From a checkpoint of a small transformer trained on Wikipedia.
Size: 8 heads of 32 (2 for keys and values), MLP 1024 SwiGLU, 9.54M parameters.
Architecture: RMSNorm before each block, rotary positions, untied embeddings, normalized queries and keys, capped logits.
Training: a variant of Muon for these matrices, 402M tokens, 6131 steps.
MLP neurons of a small language model. Each row is named by its layer, matrix (gate and up: input weights) and neuron, and shows model dimensions 112-239. Each number is 128 + 32 x the weight over its row's rms, rounded and kept within 0 to 255. A neuron's up and down rows have the sign that makes its largest values positive.
Before each neuron's rows, "fires in" lists the words (lower case) most often at its 100 highest values on Wikipedia text that the model never trained on.

fires in: "the", "on", "that", "its", "his"
L6.gate773 [166 119  88  94 104  96 156 158 113 120 133 127 150 136 145 172 141 140 129 154  56 164 109 128 151 138 110 123  97 116 111  66 117 117 134 111 100 141  92 169 119  66 160 176 102 149 115 143 104 199 158 127 115 152 160  83  89 108  65 163 108 140 139 159 118 153 148  93 185 124 220 140 164 131 170 180 120  88 127 140 139 116 168 126 110 135 164 133 108 210 147 142 104 149 148 107 172 115 136  91  93 181 129 123 157 103 151 123 128 136 121 198  93 130 140 157 181 157 147 173  48 188  95 116  75 167  82 135]
L6.up773 [123 133 137 121 124 112 155  79 117 123 107 145 170 117 148  88 117 143 118 161 112 110 134  88 173  81  65 152 103 173 172 147  90  93 140 104 114 187  91 151  92 108 134 145 126  62 110 186 148 192 141 126 101 189 155 145 177 140 130 127 181 109 171 123 105 116 153 107 161 111 142  65 148 132  95 146 100  81 148 105 186  99 100 172  86 162 144  57 123 147 128 161 125  97  75 122 154 124 111 100 155 177 167  87 195 115 137 125 156 116 141 109 103 181 137 152 137  81 151 134  77 132 117  72  66 166  92  73]

fires in: "at", "com"
L6.gate435 [177 116 131 126 126 117 141  70 162 104 141  73  99 130 174 148 183 110 141 122 119 132 153 175 114  75 115 178 137 128  86 111 133 120 151 134  79  81  91 134 104 116  87 118 141 123 125 182  60 168 169  82 116 165 133 142  82 127  66 112 136 111 115  99 152 187  64 125 154 159 112 186 132 156 140 127 139 139 172 117 150 100 156  78  89 147 162 153 180 187 138 176  95 188 170 154 122 101  95 135 178 151  99 121 143 123 123 133 143 125  94 182 136 137 146 105 136 156 175  96 112  52 117 122 119 130 170  83]
L6.up435 [124 174 156 148 148 106 139  87 152 111 162  98 107 161 155 180 154 185 132  97  74 121 142 146  96 134 109 181 125 164 128 101 111 138 106 180 135  66 169 112 100  86 166 166 113  60  81 100 120 100  53 123 133 140  99 111 160 186 152 111 158  88 215 133 149 105 138 164 118 141 136 160 156 133 101  69 146 105  82 114 115  90 112 104 155 133 110 126 182 151 155 112 114 111 120  51 144 149 180  92  63  57  93 125 113 110 170 168  68  98 125 107  98  93 202 148 111 124 104 110 154  91  94 152 123  94 156 129]

fires in: "an", "for", "on", "in", "into"
L4.gate327 [139 121  88 139 105 203 154 127 101 101 106 187 147 105 183  96  99 108 100 124 166 187 132 115  65 141 119 153 154 186 127 163  81 161 126 197 162 172 148 117 142  91 159 121  52 106  89 180 164 131 166 106 159 126 157 106 150  68 102 118  97  77 123 140 139 152 172 113 146  87 138 138 114 132 102 151 158 106 122 111 125  43 138 100 184 111 106 132 149  92 105 134 165  97 187 160 141  97 163  64  80 111 108  98  71 105 147  80 157  72 164  91 158 136  59 149 161 161 117 112 165 127 100 168 187 162 134 179]
L4.up327 [112 103  84 137  99  84 117 183  94 113  88 117 135 101 126 147 115 103 145 131  62 171 160  76 121 136  92  94 153 144 136 120  97 148  86 144 158 172 163 138 125  66 167 161 103 109  35 116  68 204 213 127 111 120 118  74 162 115  98 171 151 157 136 130 143 138 160 169  99  93  53 180 115  91  94 114 131 115  97 101 119 144 124 185 105 141 108 111 104 147 159 147 138 172 157 101  73  99 148 115 125 114 116 126 120  60 147 143 156 113 153 129 102  71  51 138  92 138 134 162 101 143 174 138  94 104 151  92]

fires in: "been", "became", "was", "being", "given", "become"
L4.gate749 [ 90  77  88  93 179  88 140 162 157 147 195 148 129 190 106 140 129 160  67  36 125 155  86 140 121 136 168  89 151 147 100 100 145  93 114 121 177 122  79 190 123 165 168 130 140 169 103 109 151 139 125  84 100 124 152 134  80 110 125 163 199 138 125 108 101 200 148 115 149 169 108  78 141 135  80 192 123 122 119 187 142 130  92 152 131 125 140 121 143 143 145  74 138 112 103 128 178 103 138 127 187 113 147  93 145 110  67 152 123 132 146 145 141 127 119 122 104 149  82  88 105 146 100  79 111 159 123 125]
L4.up749 [156 105 142  98  86 189 101  86 143 148 130 121 118 140 114 196  85 125 112 108 109 117 154  85 125 147 128  83 137 128  89 183 100  80 171 121 112 141 104 119 138 176 118 157  87 129  96 167 131 107 111 123 110 130 105  89  63  95 147 113 121 118  37 101 143 163 167 129 120  92  81  97 152 124 120 118 138 155 127 161 109 167  50  92  75  30 118 181 123 149 152 135 141 109 116 173 137 116 138 110  47 128 128 105 116  78 114 128 180  95 123  86 143  94 110 130 113 159 158 129 143  78 166 110 141 150  64 181]

fires in: "the", "theatre", "early"
L6.gate933 [115  98 137 134  51 160 123 181 130  88 115 123  81 139 134 202 134 157 112 102 140 174 144  93 156 196 139 108  79 147 113  95 144  93 158 117 124 152 152 111 143 128 108  95 199  99  85  90 130 121 159 105  86  73 136  98 152 139 111 107  82 106 136 175 128 135  90 109  54 172 149  99 160 176 156 151 141  68 114 143 149 184 164 148 135 142 101  41 129 183 124 130  76 140  61  82 183 165 139 141 115 169 139 118 115 140 115  89 187 131 163 120 171  97 141 135 152 166 108 164 143 136 152 124 152 131 101 126]
L6.up933 [180  74 128 132 123  53 166 118 112  91 116 124 101 163 127 125 142 155 168 110  83 105 105 105 143 117  99 128 101 145 191 180 151 120 135 113 114  89 102 142 154  98 117 118 164 130 164 136 140 119 172  66 127 117 186 116 145  95 149 136 140 124 143 121  86 141 146 106 158 165 122 146 131  81 179  76 131  92 126 145 114 121 150 145 106 161  91 164 108 128 107 134 144 157 109  87 149 167  96 128 114 108 205 144 108 122  91  86 184 131  91  89 136 153 104  66 120 104  97 127 155 124  96  87 143 185 142 129]

fires in: "and"
L6.gate710 [148 105 139 193 123  91  80 110 114 144 171 143 186  23 152 129  94 127 156  93  71 161 116 156  89 142 107  68 103 125 109 134 148 130 145 142 165  64  85 156 228 143 131 161 147 127  98 141  53 100 146 193 128 155 123 119 147 135 144 143 138  63 148 160 166 146  75 142 177 124 143 104  66  72 203 114  68 115 103  83 180 160 136 147 133 159 149 119 163 144 143 153  99 102 157 106 106 193  63  97  96 113 183 106  80 116 113 112 128 124 137 149 136 110 128 131 191 161 116 146 143  90 156 145 141 113 121 115]
L6.up710 [151  96 117 155 119  96 139  93 202  90 133 111 144 158 126  77 204 136 151 134 135 125 104 141 249 138 138 163 115 153  82 101 130 128 171 127  99 169  99  79 154 117 144 148 124 113 130 163 101 128 142 150 173 153 131 136 146 142 114 180  54 175  93  80  82 118 128 105  98 141 147 157 133 154 177 111  71 108 145 184 124 136 114  92  87 106 148 123 181 116 126  51 164 137 126 134 193  96 163 114  91  86 168 118 155 151  82 129 141 119 146 128 119 100 176 125 158 131 108 177 152 145 121 167  70  94  88 104]

fires in: "on", "through", "northern", "hydrolagus", "hero"
L4.gate116 [ 81 131 173 118  94 127  92 160  79 126  88 200 110 198 108 148  81 160 144 147 131 120  68 180  85 117  69 150 101 149 150 122 145 156 104 155 136 186 132 197  96 155 121  76 167 130 117 106 145 123 122  99 117  93 181 139 117 104  46 123 110 106 161 147 171 181 115  73 139 130 117 123 115 136 137  88 122 138 117 152 139 101 134  51 123 106 214 150 113 152 192 107 112  50  99 134 197 113 118 180 140 102 134 168 127  94 109 117 119  85 156 160 189 121 135 138 183 142 101  99 188  84 145  68 135  89 179 153]
L4.up116 [138 159 135 147 103 122 125  89  82 116 186 114  92 118 141  88 100 110 160 106 132 139  95 124 119 197  91 173  99 114 133  90 148 147 143  85 215 121 121 167 162 122  35 137 107 129 141 175 151  84  94 143 130 150 168 105 192 104 148 136 123 178 132 125 194 189 168 150 159 129 148  87 146 123 154 161 131 129 114 114 156 103 127 124 175 127 165 162 110 127 158  95 144 148  79 118 112 155 101 151 110 122 111 142  77 170 110  99 124 166 150 149 133  78 142 175 174 119 165 101 132 124  99 124 109 105 122 140]

fires in: "the", "of", "historic", "theatre"
L4.gate564 [115 152 127 121 106 174 152 105 147  97 136 137 132 110 165 155 129  88 131 132 174 110 153 112 147 154 104 114 122 162  93 148 138 210 108 163 189  76 125 148 148 129 114 134 154 123 149 162 173 128 206 173 173  94 131 157  77 147 140 119 102 199 168 122 152 146 157 119  92 152 153 112 164 114 195 152 135 149 115 198 154 119 143  92 125 136 111 109 165 163 165 144 140  91 151 103 104  72 183  61 124 143 120 166 153 170 134 146 127 175 130 205 150 101 154 133 142 143 122 121 141 141 110 151 160  70 163 151]
L4.up564 [120 200  81 106 173  81  84  85 142 152 104 132  68 103 205 174 113 187 158 100 140 143 123 109  84 172 138 121 143  97  80 164 137 143  86 123 118  47 130 159 109 134  98 127 160 119 120 142 128 131 159 165 137 129 153 138 101  99 112 118  60 117 170 122 135 180  95  64 111 143 126 171 136 153 155 114 107 146 114 189 192 128 104  74 144 113 174  71 110 120 130  85 103 108  93 152 180 170 142 105 101 126 151  91 153 135  99 144 201  82 139 121 167 110 136 120 117 159 127 130 175  91 121 150 146 120 109 210]

fires in: "to", "that", "which", "would", "was", "and"
L6.gate576 [ 94  78 153 152  84 186 158 120 199  88 164 100 156 133 156 103 123 144 139  93 133 108 141 100 110 120  60  79 113 132 172  57 111 127 138 118 177 168 159 167 128 126 121 155 123 122 150 118 149 117 144 133  87  98  99 180 114 149 146 151 177 156 128 141 156  97  88 158 124 184 177 151 136 160 164 176 123  79 167 162 139 157  75 190 174 106 130 144  90 155 124 145 164 106  65  99 101 145 123 134 153 139 142 130 144 143 119 109 153 206 141 185 113 155 157  85 175 107 139 102  49 163 161 144 149 146  58 132]
L6.up576 [141 147 208 143 182 165 183 137 179 109 157 148 127 222 113 130 188 141 139 149  74 151 150 146 106 138  92  93 199 112 150 154 137 151 130 124  66 104 122 149 162 151  79 146 104 139  55 127 135 119  89 117  85  85 131 156 105 100 117 171 108  90 186 166 138 138  95  98 103 162 138 107 137 144 179 159 106 105 130 128 112  92 160 161 103 159 130 139 145 110 156 175 185 175 131  91 163 116 143  72  87  92 129 134 169 111 136 138 195 125  94 162  89  88  88 132 111 120 119 143 155 123  69  40 173  92 117 115]

fires in: "are", "of", "a", "with", "for", "the"
L6.gate267 [ 84 139 106  95 130  86  99 112 160  88 153  89 114 140  84 157 112 121 136 116 167 121 108 134 131 124  96 127 129 155 180 143 115 129 131 172 156 128  61 112 144 113 185 134 168 159  73 164 128 119 166 169 127 140 165 139  68 148 160 168 145 129 152 105 157 139 143 149 160 136  71  85 126 103 107  86  66  42 122  94 108 140 164 114 162 159 113 128 117 169 159 128 120 150 130 134 156 151 191 138 148 127 163 117  77  65 122 136 149 140 133 129 146 124  69 136 150 124 166 196 120 168 101 138 116 119 100 118]
L6.up267 [105 143  85  83 160 137 134 148 168 110 141 186  51  70  96 166 134 134 105 131 105  89 123 121 145 158  74 102 116 130  52 125 129 135 158  90  94 107 114 100 128 120 160 114 140 117 115  94 143 129  79 123 146 127 129 123  65 149 121 187  98 136  74  70  82 194 154 131 147 130 102 143 162 135 171 146 158 134 127 145 111 104 123 121 169  66 108  51 121 129 149 110  89 167 122  98 108 148 162 130 151 191 125 208 122  57 140 163 110 146 159 144 167 112  66 146 194 115 136 117  69 121 165 107 118 150 131 130]

fires in: "a", "1", "total", "average"
L4.gate106 [139 105 141  75 139 150 144 139 136 138  89 140  77 118 120 111 182 111 113  83 133 137 168 117 119 112  97  94  94  88 143 155 157 173 145  70 143 223 139 120 186 167 135 128  55 125  97 153 151 131 139 125  98 133 178 116 132 151 105 128 112 122 100 111 119  71 150 116 104 108 122 115 136 109  77 175 110  90 107  75 124 170  94  47 150 153  91 106 194 131 119 131 124  77 148  82 119 141 114  70 168 127 125 139 132  97 115 136 125 164 137  93 108 161 181 136 153  88 129 124 155 168 105 109  95 113 140 104]
L4.up106 [131 109 102 132 129 135 122 107 109 115  79 154 133 148 157  63 146 182 149 146 163 121 215  99 173 165  51 179 128 168 161  72 140  78  71 122 168 162 158 162 154  98 123  85 187  91 143  86 105 134 169  93  77 152 102 121 138 158 110 110 114  28 124 102 139 122  99 196 123 106 123 100 131  97  79 128  96 125 156 143 105  96 140 115 142 121 179 116 132  96  96 140  86 117 148 189  98 152 172 104 100 172 120 136 144 126 105  93 176 100 112 184  82 154  77 121 130 115  81 123 125 105 131 149 124 143  99 170]

fires in: "and", "upper"
L6.gate325 [134 162  59 150 114  64  91  82  82 105 152 114 177 154 101 113 171 123 107 119 124 131 106  60 126  32 154  94 158 160 158 148 151  88 123 154 182 123 105 125 168 135 149 143 160  86 120 118  83 110 162 201 119 157 203  55 103 152 145 144 124 138 146 110 135  94 111 110  81 117  85 145 150 103 153 184  77 165 108 122 135 119 142 105 156  98 171 136  90 105 122 196 108 172 152  91 166 137  93 120 158 111  98 182 131  69 124 122 170 136  99 165 156  77  95 108  94 145  97 133 101 137 145 181 106 138 168 144]
L6.up325 [155  94 131 128 106  98 113 151  93  97 140 104 159 107 146 178 164 152 139 170  95 114 118 153  94 166 159  86  91 204 136 122  91 161  95 144 116 132 136 186 202 116 127 105 130 119 124 144 150 160 101 168 151 136 184  55  91 123 136 115 110 131 173 153 126 136 129  80 122 179  88 138 150 106 139 170 129 113 104  86 119 154 110 118 161 164  92 136 164 193 159  69 153 147 137 148 152 170 138 177 166  87 178 162 133 112 101 144 164 138  88 137  59 111 166 156  81 112 107 187 113 113 114 126 129 165 145 145]

fires in: "and", "on", "the", "by", "professional"
L6.gate22 [163 108 114 154 172 149 100 113 155 165 142 154 166 124  34 100 218 163 131 160  88 124 113 103 133  77 109 143  99 129 171 155  91 127 123 173 156 119 144 113 130 198 168 137 103 100 123 168 118 190 140 123 100  96 178 105  90 182 124  67 117 145 138 116 116 113 146 133 144 126  85 128 123 171 164 155 165 112 169 102 156 121 100 105 150 103 212  80 161 129 176  96 100 159 104 151 108 162  94 117 182  53 139 116 155 172 127 143 159 147 162 132 104 158 116  96 126 110 135 182 141  61 174 147 162 158 127 134]
L6.up22 [141  98 182 152 113 227 171 128 160 100 119 133 146 157 148 125  97  86 172  90 141 136 114  80 166 140 104  78 111 151 101 143 104  75 138 114 130 136 103  99 170 117  61 160 131 113 158 192 138 146 159  87 110 157 146 139 124 149 105 143 144  84 156 132 165 168  94 132  73 125 136 160 134 100 143 152  58 125  88 135 161 189 115 137 102 126 100 110 132 137 128 142 146 146 158 183  92 119  80  96 115 146 136  77  72  82 165 136 162  94  53 140 179 102  54 165 182 155 123 109 136 119 171 156  50 133 165 134]

fires in: "the", "theatre"
L4.gate550 [114 121 121  82 124  51 168  94 136  85 108 138 144  84 164 142  71 124 123 224 148 170 122  96 146 164 148 145 121 206 144  98 120 130 105 177 112 121 157 147 115 107 170 130 148 142 132 149 180  68 111  77 128 115  85 160 115 154 134 121 106 128 107 101 176 145 150 214  75 156  88 113  87  94 185 123 146  96  74 124 151  77 125  95 166  82 115 106 118 139  78 141 147 182 142  78 129 125 128  98 148 151 174 125 146 133 116 154 153 130 133  89 109 171  70 114  84 199 132 128 131 133 190 183 133 113 109 130]
L4.up550 [147 122 186  99 127 112 142 135 211 140 116 103  70 139 160 102 139 230  98 118  93  92 133 125 115 189 114 158 144 184 141 123 150 155 135  84 190 114  61 143 149 104 129 121 128 119 156  75 127  55 130 126 124 110 110 121 165 179 183 146 114 165  96  57 110 126 208 127 103 134 106 146  43 127 125 106 132 120 115 118 127 186 164 184 131 150 144 107 116 164 168 132 165  95 115 134 103 139 125 150  69 173 106 121 142  83 141 136  76  75  88 181 113  81 113  87 185 138 177 126 179  81  93 127  76 106 152 117]

fires in: "second", "third", "upper", "first", "took", "twentieth"
L4.gate924 [106 126  78 155 166 191  59 134  99 118 168 204 155 115 115 134 179  95 152 139 184 120 196  97 166 133 125  88 171 100  55 134 146 106 162 162  83 147 139  91 158 113 114  94 112 150 135 131  99 101 152 152 109  88 121 116 144 145  48 161 117 186 139 172 159 107 104 146 138  90 110 140 129  75 154 148  82 166 166 156 136 152 120 160 104 111  70 134  79 110  86 140 151 171 133 129  64 169 113  57 130 118 147 142 120 118 159  94 168 123 103 124 118 163 132 153 121 100 163  82 124 124 123  62 106 119 173 106]
L4.up924 [149 139 102 115 139 139 118  76 122 170 147 126 148 128 103  93 147 153 130 124 134 140 125 138  66 142 138 122 117 128 123 118  88 112 104 129  95 159 142 177 122 119  99  78 145 159 134 116 127  89 182 116 167 125 127 163 136 145 113 158 120 161  93 136 148 125  96 108  94 134 110  82 138 134 135  91 104 147 175 156  99 116 134 170 144 124 175 134 150 134 110  98 145 180 171  75 138  73 104  95 123 149 115 165 139 206 174 109 159 144  47 120  60 142 178 135 117 160  71 138 127 168 141  98 106  81 135 112]

fires in: "the", "theatre", "church", "of", "dundee"
L4.gate99 [ 63 131 113 143 107 141 128  69 122 151 168  88 125 119 147 120 131 205 122 136 146  90 143 169 120 116 204 147 163 112 171 104 128  89 128 117  87 173 122 149  81 147 139 136  86 150 119 110  79  85 153 164 184 117 147 151 102 152  46 136 125 150 121 118 126 120 169 180 129 127  48 186 199 105 107  94 111 182 133 188 136 166 118 112 130  83 100 125 122 142  98 122 163 164 172 136 136 107 149 131 120 124 139 146 149 149 101 109 122 115 138 141 118 164 165 128 173 158 136 131 151 129 112 148 103 123 135  46]
L4.up99 [134 114 129 101 160 104  69 115  71 123 136  84 120 126 120  63 100 123 146 117 129 185 162 149 136 116 103 103 135 110 134 118 101 102 205 170  65 151 113 124 124 169 133 170 118 117 130  66 159 110 144 150 103 115  76 125 117 126 150 127 122 180 102  43 181 126 109 135  70 138  74 129 124 138 147 146 146 120 158 178 144 173 104 111  94 151  96  56 117  89 106 109 115 120  79 186 114 111 120 194  97 169  81 184 125 183 121 128 142 141 174 200 101  89 131 123 158  57 175 147 152 136 119  97 152 114 175  85]

fires in: "it", "him", "them", "himself", "themselves"
L4.gate194 [106 164  94  80  88 106  32 140  92 176 148  80 151 184  80 144 133 119 121 117  91 160 180 125 101 115 118  86 148 120 153 151  59 118 174 127 126  88 143 135 135 123  98  89 171  72 109 140 154  44  80 117 169 150  92 150 202 179 185  98 100 164  89  82 135 148 175 149 116 131 186 111  92  94 148 132 144 162 145  92 163 152 118 112 170 111 150 159 140 135 162 148  85 136  92 113 176 109 106 136 127 146 156 169  93 107 116  86 170 100  81 221  91 174 152 102 121 131 142 154 136  96 134  81  92 121 116 173]
L4.up194 [107  70 141 117  84  54 169  70 133 148 154 134 137 162 173 114  99 202 111 132 159 138 165  66 138 129 184 138 114  96 127 114 125 129  69 144 106 117 151 123 125 110 103 105 172 148  80 157 106 101 113 154 158 156 123 119 156  45 117 119 140 165 155 100 156  97 133 189 136 131  57 114 157 107 136 137 106 143  90 133  72 166 120 153 137  72  96 122 130 168 145 133 140 185  94 121 127 203  91  95 148 167 160 104  66  95 245 106 105 112 144  62 164 117 141 147 116 118 183 125 162 151 157 119 131 148 124  89]

fires in: "of", "at", "in"
L6.gate619 [137 116 131 164 126 134 121  55 188 135 123 128 118  97 101  89 103 139 118  98 116 146 127 130 133 151 124 175 131 114 141 187 170 189 135 156 138  90 128 162 163  87 163 128  87 172 104 137 133 145 176 123  82 128  99  76 130 139 135 110 132 123 112 132 201 130 115 188 118 108 103 118  61 115  94 100  93  71 120  91 128 128 140  62  99  34 132 155 169 107 118 133 127 154 110 151  84 123 145 130 148 115 152 184 146 112 160  75 168 128 145 167 122 138  98 129 181 126 121 151  66 157  98 151 138 166 122  96]
L6.up619 [142  87 151 161  91 121 104 107 105 187 133 159 128 128 127 163 131 133 157 116 139 151 148 100  50  82 145 135 133 158 100 122 168 180 133 177 112 100 132 122 156 146 146 173 170 117  95 143  95 168 114 120 120 156 151  51 104 129 148  60  92 134 152  90 169 119 129 125 121 149  78 104 115  98 119  80 137 129 139  90 130 131 163 126 150 133  97 168 176 159 163  99 195 159 126 103 126 132 193 146 178  76  98 111 137  98 166 154 113 195 175  97 145 210 112 146 124 139 110 128 117 118  90 169  91 101 117 122]

fires in: "cup", "for", "in", "railway", "school", "at"
L4.gate150 [142 127 130 136 139 145 126 136 142 150 103 123 126 191 135 117 164 132  97 153 118 155 158  96  70 178  69 126 199 103 122  77  88  86 143 191 143 140 111  86  99  95 112  74 114 166  96  85 135 173 119 126  95 109 118 140 153 158 174  97 165  99 121  77 166 157 189  92 142 172 110 111 163 111  56  68 132 120 113 164 153 118 126 101 143  66 102 107 159  91 126  90 132 117  88 117  91 150 141 136 168 166  90  70 150 108  90 117 139 161 116 182 138 184 122 104 142 129 164 132 128 137 116 117  90 131 127 121]
L4.up150 [130 158 100  56 147  87 148  85 119 112 176 113 159 137  88 138 168 178 103 158 143 175 127 100  76 176 135  99 130 143  96 133  98 133 145 168 102 191 118  46 107 122 118 134 204 133 119 102 147 154  64 122  84 136  96 112  97 107 162 144  75  90 127  84 124 123 115 153  69 117  73 198 145 106 165 162 155  93 123 111 141 134 140 118 150 137 140 194 134 202 154 142 107 167 153 110 167 159  90 105 114 121 126 106  70 112 161 130 170 156 183  58  82 117 115  70 141 124 167 131 119 135 115 140  34  56 111 160]

fires in: "it", "himself", "there", "directly"
L4.gate850 [124 116 135 153 150 143  91 130 135 188  97 149 122 129  90 167 127 124 146  69 101 155 174  95 119 162 154 144 135 150 106 130  92 141  76 106 112 135 206 116 142 147 146 131 173 116 126 156 144  61 102  59 152  88  95 162 199 139 107 160 125 161 141 105  87 139 122 184 124  60 146  64 129 132 141 151 162  97 169 123 136 109 175 134 174  77  49 152 105 117 113 151 105 134 135 105 175 113 162 158 153 174 117 180 185  92 170 118 133 112 137 160 115 172 107  72  23 158 122 131 131  82 125 117 188 146 155 195]
L4.up850 [139 134 123 137 147  58  89 127 101 176  84 159  95 129 148 173 118 147 140  98 120 171 125 172 116 145 129 141 177 109 147 134  98 162 112  83 128 117 175 124 132 176 150 121 127 110 184 165 130  76 100   8  54  95  73 155 153  93 134 172 129 123 169 100  62 117 185 140 140 116 173  76 126 156 125 178  69 159 167 107 131 140 159 135 165 191 140 152 123 127 102 188 100  51 128 147 169 127 159  77  96 141 115 139 175 102 110 112  85 141 128 129 135 100 128 119  82 109 132 155 121 134 145 155 160 129 137 127]

fires in: "in", "across", "into", "having"
L4.gate926 [100 130 140 104 114 138 107 141 128  99 136 170  88  67  88 109 154 157 137 162 127 145  86 113 106  99 123 142  93  53 179 150  45 127 131 159 142 148  96  77 109 121 175 103 111 127 129 142 127 139  85  64  90 132 118 171  94 101 127  78  91  85 143  95 141 183 111 121 139 189  62 185 130 177 139 147 105 119 126 147  98 117  74 112  72 127 222 117 120 101 140 123 168 121 142 131 113 116 143 122 125 137 137 153 161 152  90 137 159 147  63 148 128 124 131  96 118 171 152  83 167 105 145 188  84 111 178 146]
L4.up926 [104 133 100 157 124 127 118 108 111 153 107 139  96  89 145 170 159 142 120 118  84 154 130 150 124 103 167 122  71 150 142 103 155 115  54 110  77 143 164 117 124 149 133 123  97 146 123 144 117 136  97 191 169 151 139  83  94 100  51 132 159  79 152 118 189 101 118 112  92 173 122 117 174 111  65 100 149 166 131  87 154 137  83 163 189 142 134 122 102  80 161 169 137 109 168 124  64 116 141 177  84 104 122 139 162 108 155 130 172  96 138 135 199 121 166  80 139 115  55 107 188 117 127 123 148 127 167 197]

fires in: "first", "second", "only", "next", "third"
L4.gate260 [151 153  71 152 100  91  95 140  81 122 143 114 160 165 137 107  90  90  59 130 136 117 112 105 123 137 144 133 131 136 101 156 153 124 144 167 166 186 160 150 122 135 116 120 150 156 118 133  90  81  89 127 111 126  64 111 109 116  94 175 130 131 149 123 123 124  95 171 151  93 141 141  78 167 118 107  85 118 170 109 203  47 136  77 180 112 106 123 166 113 122 175 155 178 155 136 110 104 140 136  91 152 129 149 152 132  69 124 106 107 171 125 149 175 118 126 214 164 149 118 108 177 126 137 103 136  64 133]
L4.up260 [102 114 123 135 114  44 101 129 137 145 122 118 114 112 107  73 137 146 128 182  88  60 133 207 144 144 128 126 159 125 104 137 119 180  69  91 187 135 140 131 144  83 116 109  90 120  93 167 136 102 127 115 175 135  93 181 147 158 112 146 152 104 140 154 100 106 101 109 104 179 125 140 114  98 106 165  93 144  91 118 145 122 179 113 101 120 142 157 129 155  94 198 140 140 182 162 128 151 103 106 108 107 163 173 196 127 111 105 157 137 135 115  96 112 183 110 104 165 125 162 152 118 149 119  67 156 136 213]

fires in: "was", "is", "been"
L4.gate332 [138 105 120  88 136 120 158 121 127 136 180 132 103 149 119  99 154 210 150  47 116 187  99  77 114 145 117 143 235 118 136 151 111 119  84 158 125 168  81 143 135 147 104 131  87 123  86 129  67 139 100 126  92  73  75 175 141 117 111 149 128 101 159 109  81 156 139  98 161 117 107 152  77  87  96 147 117 126 134 132 153  98 132 150 149 142 102 130  87 173 130 192  69 111  92 149 137 165 133 169 145  80  93  98 117  72  95 172  78 104  95 160 148 159  63 147 125 114 143 116  97 171  94  96 124  99 121 138]
L4.up332 [ 84 106 104 144 128 114 104  92 152 110 111 122 116 166 143 146 117  82 120  82 177 144 123 134 107 152 168 147 142 149 239 155 112 136 159 107 125 182 139 150 162 182 142  90 124 185 103 137  84 117 124 107 146 125 158 119 167 131 125 183 108  56 101 105 139 135 154 143 117 197  83 121 208 183 136 128 107  82 152  88  70 156 138 136 162  40 126 173  73 156 106 132  79 170 208  58  90 117 166  89 127  64 103 134 125 114 129 108 146 158 175  65 104 143 149  89 103 143 153 127 148 126  71 106 108 145  66 107]

fires in: "on", "under", "at", "for", "among"
L4.gate235 [113  90 154 140 185 199 181 139 157 147 104 221 110 144 126 146 172 175 137 116 120 115  88 118 102  89 108 125 160 121 146 156 153  74 124 139 114 171 171  70 158 125 134 126  81 166 118 124  98 161 131 150  76 116 128 117  97  76  44 143 107 136 163 135 139 191  93  77 126 107  56 162 133 120 173 160 181  34 133  85 129 150  92 124 101 128 122 116 148 116 113 102 107  99 119 164 132 122 150 145 113 161  97 112 123  49 149  92 135  61 127 128 142 144 122 142 110 132 114 133 146 112 148 155 146 170 110 119]
L4.up235 [151 152 100  84 138  94 177 101 186 152 142 124  63 126 142 145 120 172 153 161 120 130 135 107 111 166  79  56 111 163 144  71 122 132 126 118  99 142 133 143 135 135 115 182 148 124  92 138 138  96 119 148 105 125 111 129  89 104 143 122 107  52 122 155 146 160 165 101 107 125 133 166 130 122  99 142 103 123  95 107 115  72 133 120 160  91  81 122 137 100 186 112 131 114 139  95 158 157 172 123  81 163 172 122 160 149  92  99 108 179 116 103 126 120 124 132 161  27 141 180 132 141 114 114  55  86 158 154]

fires in: "on", "part", "isolated"
L4.gate500 [ 99 150 152 133 115 134 157 107 218 123  79 151 125 119 134 109  82 121 130 135 159 116 161  65  75 109 123 139 187  83 103 128 125  95 121 126  86 179 149 112 112 126 112  86 132 124 116 154 175  88 174 113 119  94 114 158 166 176  89 119  98  88 158  96 107 126 174 140 133  97 149 136 168 100 139 117 159 141 132 104 140 126  86 142  80 149  66 153 143 164 135 141 168 105  40 109 114 116 112  78 123 145 100 121 116 113 104 166 122  53 110 121 168  58 121 134 127 108 114 116 127 139  97  98 125 173 159 232]
L4.up500 [120 147 139 155  99 150 103 101 131 141 102 131 110  81 170  76 100 133 138 105 149 130 208 197 127  62 117  68 102 132 113 140 103  93  92  73 161 154 122 131 149 110  44 162  85 120  93 107 103 181  81 120 175  86 124 127  67 118 162  54 176 119 128 117 168  94 132 118 115 149 140 165 159 150  99 136 133 103  98 124 191 131 155 129 116 111 134  99 110 138 175 187  91 124  91 149 180  90 126 167 117 197 159 127 128 151  62 103 190 124  76 127  89  56 102 102 148 145  91 157 139 106  69  99  97 148 101 190]